python train.py --hidden_size=896 --num_attention_heads=14 --norm="layernorm" --init="normal" --init_std_up=0.0262 --beta2=0.99 --doc_mask=true --dataset="wikipedia_en"
MLP neurons of a small language model. Each row is named by its layer, matrix (down: output weights) and neuron, and shows model dimensions 757-820. Each number is 50 + 10 x the weight over its row's rms, rounded and kept within 0 to 99.
A block is one neuron, or neurons of one layer that tend to fire together. Before each block is what it responds to, as a language model described it from the Wikipedia text at the highest values.

The word the (often after a preposition, such as of the, in the, on the) before a noun already mentioned, especially sites, buildings and graves.
L5.down112:54 44 51 49 39 46 59 44 52 44 62 36 44 61 45 48 54 44 44 50 46 55 63 52 57 47 38 64 56 47 64 68 55 54 60 51 28 45 54 36 46 46 59 58 60 35 38 64 61 52 54 53 49 51 47 40 61 47 38 48 49 68 46 61
L5.down1464:75 41 52 52 37 53 52 50 52 43 68 59 47 39 57 51 57 48 44 41 45 60 41 51 57 56 71 33 58 51 35 47 32 45 53 69 47 50 46 49 41 63 55 46 48 41 33 42 48 51 40 38 62 59 51 47 30 78 56 66 51 58 42 47
L5.down1502:70 48 49 49 48 54 47 57 71 48 48 41 61 65 56 48 47 45 72 41 54 54 64 57 51 48 62 56 60 55 67 52 43 51 51 40 66 54 62 30 38 43 49 50 35 55 43 65 49 50 40 62 50 58 47 50 51 67 41 66 46 46 54 52
L5.down1562:66 46 51 56 55 73 39 43 50 51 60 60 41 61 56 59 65 42 61 50 43 38 50 70 49 39 58 46 45 62 66 55 58 60 51 58 51 40 40 34 31 29 46 50 46 44 38 49 47 48 52 60 60 56 41 64 37 53 61 43 41 50 65 60
L5.down1762:57 51 67 38 38 53 55 61 50 63 55 39 50 38 66 40 43 60 45 65 38 36 36 68 51 58 61 47 41 58 48 40 76 50 46 56 49 42 36 58 46 47 37 25 45 61 34 63 48 48 67 58 45 67 50 48 44 50 53 44 37 42 60 65
L5.down2523:47 62 42 49 59 32 45 53 44 47 42 65 52 58 59 34 49 60 46 40 51 49 51 29 47 46 55 49 63 51 54 67 44 53 58 56 47 38 60 51 59 48 47 49 39 59 43 31 55 36 55 54 58 58 48 34 51 63 47 50 57 34 50 43
L5.down2585:57 55 61 52 61 58 52 50 66 46 64 53 40 50 47 55 53 44 33 41 54 61 52 53 56 35 55 41 43 41 64 56 48 53 56 50 33 55 44 26 42 68 68 68 64 51 62 33 43 55 50 55 64 47 52 49 45 74 51 47 45 49 67 62
L5.down3382:74 58 44 57 48 62 53 51 61 60 67 51 76 52 65 42 56 52 54 54 40 52 52 58 60 59 55 45 45 30 36 66 47 59 60 67 66 52 42 34 41 65 57 47 41 51 52 71 55 52 42 55 38 55 42 38 67 55 66 63 51 38 54 45

Fires on "the" and "of the"-type tokens, usually after a part or relation noun, anticipating a concrete noun: side of the, top of the, after the.
L4.down2762:58 55 41 51 43 36 47 41 52 59 58 52 46 56 46 46 44 57 64 61 33 58 34 30 35 51 75 64 41 69 58 64 53 63 27 68 71 38 36 38 46 43 54 40 32 50 48 46 52 39 64 46 41 47 41 41 37 64 56 39 39 57 54 56
L4.down2810:82 51 50 46 51 57 51 51 61 48 34 61 56 45 72 49 59 58 58 53 44 47 47 53 37 58 49 64 44 68 54 49 69 46 80 48 52 45 52 44 35 62 40 45 49 43 74 37 35 49 48 52 64 38 36 39 62 56 59 44 43 60 40 52

Word-internal fragments inside unfamiliar proper names, often foreign clubs, places and people in sports tables, such as Brom-m-apojkarna, Bres-c-ia, Karab-akh.
L4.down544:55 43 54 69 64 49 63 48 40 64 53 50 55 47 43 56 49 56 61 63 54 44 40 46 50 56 62 58 48 55 48 51 50 35 45 54 44 50 46 52 44 37 39 49 55 61 48 40 35 42 40 70 51 52 28 38 55 52 57 59 39 49 59 52
L4.down768:36 47 39 54 67 50 49 45 44 75 62 66 58 40 41 46 57 49 53 43 65 40 46 44 52 49 55 50 43 52 51 50 48 48 41 56 43 45 47 50 52 44 55 57 56 44 59 66 49 45 53 44 70 65 38 52 34 64 48 54 44 47 56 57

Word-internal fragments a couple of letters long, inside longer compound or rare words and foreign names, e.g. whit-ew-ashed, Wind-erm-ere, Ann-ap-urna.
L5.down2648:63 48 54 49 42 67 45 44 52 54 52 40 51 39 57 39 47 46 57 49 46 30 36 35 59 54 56 53 46 45 48 52 39 58 33 43 57 50 55 43 51 59 68 35 66 36 56 48 45 56 42 50 55 57 51 58 54 28 48 31 54 37 62 35
L5.down2829:47 58 39 47 51 56 42 62 51 48 63 60 68 24 57 62 55 41 40 60 46 55 52 53 44 35 59 31 54 37 52 36 66 42 44 63 62 55 53 46 44 62 54 46 47 60 36 49 61 43 45 52 62 54 48 67 44 55 60 52 45 37 41 59
L5.down2951:62 41 51 58 39 39 47 53 42 50 55 53 66 50 60 30 28 60 45 49 73 56 41 61 46 53 51 45 47 41 44 48 33 49 44 65 35 43 52 55 64 38 50 51 65 41 53 57 63 43 44 46 54 45 75 59 52 44 52 25 51 57 67 38
L5.down3242:45 49 44 39 45 64 49 47 43 44 57 49 35 58 44 37 60 27 37 80 40 62 59 52 57 42 60 62 39 46 55 42 62 49 60 34 56 37 45 49 49 44 51 59 34 44 32 34 40 36 53 43 42 42 52 36 59 44 60 53 65 52 53 50
L5.down3288:61 48 38 62 45 74 38 52 55 40 73 60 51 44 63 41 38 39 42 26 54 57 39 39 40 62 52 52 49 43 46 46 43 47 53 48 35 48 56 61 39 59 56 41 55 45 39 60 52 46 48 53 48 44 58 60 50 48 66 50 33 46 56 39
L5.down3327:44 47 62 40 45 53 50 69 48 50 46 46 56 43 59 60 53 63 58 52 32 40 47 51 58 53 56 69 54 43 41 69 42 40 52 53 56 47 32 62 36 64 28 34 58 48 44 62 31 32 61 55 53 66 47 49 40 61 47 48 39 43 63 52
L5.down3401:33 40 49 47 60 73 35 53 59 44 49 63 50 54 69 35 49 47 62 56 51 48 50 36 44 64 63 48 58 49 63 57 33 50 51 46 45 43 37 53 44 59 52 63 56 50 52 58 45 42 65 49 54 57 68 48 51 44 43 47 54 36 50 41
L5.down3507:61 52 46 31 52 48 32 71 37 49 52 46 54 36 51 27 52 38 55 52 50 59 37 57 44 47 39 46 37 48 48 42 48 47 58 52 58 51 38 39 44 45 34 43 52 65 57 52 40 58 46 50 55 48 80 64 30 56 51 46 37 70 54 54

Tokens within quotations in Wikipedia prose, especially pronouns, apostrophes and final punctuation before the closing mark, e.g. We’ll, well.", you.
L4.down2108:33 54 55 55 51 45 51 42 56 48 50 47 54 44 53 40 58 64 47 56 81 44 33 46 59 43 56 48 64 53 46 41 58 51 48 44 65 62 38 59 52 56 47 33 45 64 61 60 54 32 50 47 65 42 32 58 43 46 53 51 46 52 35 55
L4.down2472:49 56 44 40 56 34 45 52 44 37 47 45 50 49 43 56 43 60 39 41 37 60 52 37 64 43 73 61 41 56 50 56 32 38 48 41 49 51 25 62 60 53 53 48 43 63 53 56 54 51 60 47 55 48 44 56 54 55 31 40 67 41 61 36

Pronouns, auxiliaries and contractions a few words into quoted song, book or episode titles and direct speech, e.g. What Is Soul, As Long as We Live, "We will".
L2.down31:34 48 54 58 47 41 53 43 51 48 44 37 47 61 49 55 34 48 47 65 41 44 31 57 54 36 39 40 49 54 31 50 50 44 66 36 53 54 46 64 46 54 57 39 49 38 51 71 58 50 51 52 41 58 54 71 37 53 49 55 66 45 42 42
L2.down444:62 41 51 60 64 47 49 49 53 57 59 46 64 36 39 54 54 22 57 43 42 60 53 43 55 38 45 45 38 60 57 60 48 45 50 39 51 47 47 53 48 52 51 40 45 59 35 46 35 61 47 74 42 61 58 15 54 54 46 58 44 34 58 39
L2.down730:47 61 52 59 36 48 47 53 46 50 31 50 24 50 54 65 40 65 54 45 50 42 59 52 54 38 44 54 41 61 42 32 48 55 44 59 43 33 52 60 57 39 38 26 44 51 41 42 64 41 56 55 49 46 48 57 21 72 57 41 55 61 44 50
L2.down1849:42 44 57 32 48 55 51 55 56 61 54 45 42 43 34 43 50 43 56 53 41 54 65 54 55 37 15 37 31 78 45 58 80 66 50 47 54 45 75 69 62 55 53 58 43 68 43 66 44 42 51 65 42 49 52 46 47 63 48 42 38 53 39 35

The word "the" beginning a noun phrase mid-sentence, often after an unusual verb or a quote mark, as in opposite the, "the Butcher, and the.
L2.down238:56 42 59 68 64 46 62 47 62 41 46 43 60 58 63 45 55 35 59 53 42 62 54 59 57 43 60 31 62 34 31 53 54 66 63 30 45 63 51 45 54 49 50 40 65 50 47 45 46 53 51 71 64 53 44 68 60 49 44 50 67 44 49 45
L2.down1013:55 53 46 55 32 51 52 61 52 47 26 42 48 52 51 53 47 52 60 51 20 54 30 42 51 59 45 63 60 56 36 34 57 49 71 45 51 46 47 51 51 57 47 40 38 52 41 46 53 48 38 59 29 31 38 43 66 55 73 56 49 63 54 48
L2.down2554:63 44 57 53 37 51 41 58 54 57 43 63 65 40 32 42 45 47 40 44 47 46 61 31 53 32 48 48 66 70 46 45 51 54 41 56 39 38 39 45 47 48 49 34 50 31 39 53 53 60 49 52 64 57 48 55 62 53 32 54 53 31 52 56
L2.down3084:63 41 51 47 56 51 49 40 55 41 53 45 55 53 49 44 50 40 44 50 46 54 74 44 58 46 58 58 38 41 40 59 41 57 60 65 35 37 40 29 35 47 41 69 45 51 61 67 57 51 40 50 39 52 62 67 60 59 52 50 55 64 53 57

Words inside quotations and song or album titles, mostly opening pronouns and discourse words such as I, That, We and But, plus stance adverbs like arguably and reputedly.
L5.down145:47 56 53 46 47 49 67 51 43 31 43 53 45 43 63 60 81 61 46 37 56 56 46 54 49 51 32 57 59 50 43 40 63 51 45 78 22 60 56 49 62 55 53 42 42 36 46 58 72 45 48 39 45 51 45 50 57 53 50 40 38 65 55 64
L5.down901:43 66 59 55 52 64 56 50 62 46 45 53 47 42 62 39 54 26 35 48 54 55 44 53 51 51 57 49 39 62 49 45 48 57 61 53 54 38 49 54 58 51 55 52 40 55 73 47 39 40 61 42 39 49 53 55 60 41 57 54 53 54 47 59
L5.down946:52 54 38 44 50 48 48 60 35 53 59 46 51 56 61 54 43 61 41 41 38 62 45 37 58 29 47 44 37 47 37 57 46 55 51 57 51 24 35 71 41 61 48 45 34 53 40 59 61 43 61 42 53 44 42 52 37 56 59 62 42 34 50 41
L5.down1444:48 45 49 36 56 59 43 73 45 48 46 44 42 65 33 52 50 55 49 40 29 62 57 48 40 61 53 62 46 52 59 50 48 66 42 48 50 29 52 62 66 59 52 51 55 43 54 48 66 64 46 67 57 41 61 52 52 46 59 62 45 50 45 18
L5.down1626:38 44 45 40 65 58 63 44 51 59 54 58 45 51 44 54 28 44 41 40 43 61 48 49 47 51 42 57 43 53 47 29 49 49 44 39 88 34 33 53 51 47 48 47 44 52 67 62 57 48 47 48 35 49 48 56 41 38 36 76 64 40 57 30
L5.down1982:62 23 48 52 30 50 62 46 50 60 50 54 47 44 31 39 51 62 58 52 52 58 49 60 44 58 31 53 47 53 39 71 54 33 38 54 46 50 47 39 41 36 52 37 63 52 50 64 56 46 48 34 60 34 49 61 52 63 39 58 43 49 58 49
L5.down2439:47 54 52 48 50 79 48 45 71 57 50 54 45 41 55 48 50 53 56 50 68 65 51 40 46 47 55 24 53 37 40 53 52 50 44 56 57 35 57 59 56 53 50 46 62 67 29 35 54 43 40 77 53 60 38 56 56 50 49 52 34 34 43 49
L5.down2485:46 52 41 54 61 37 53 60 50 61 56 44 58 52 57 52 63 65 46 43 50 54 52 60 52 65 51 32 38 55 53 49 46 44 48 51 42 64 69 50 60 28 58 49 36 53 37 48 61 51 40 55 47 55 54 60 68 64 53 58 40 63 47 49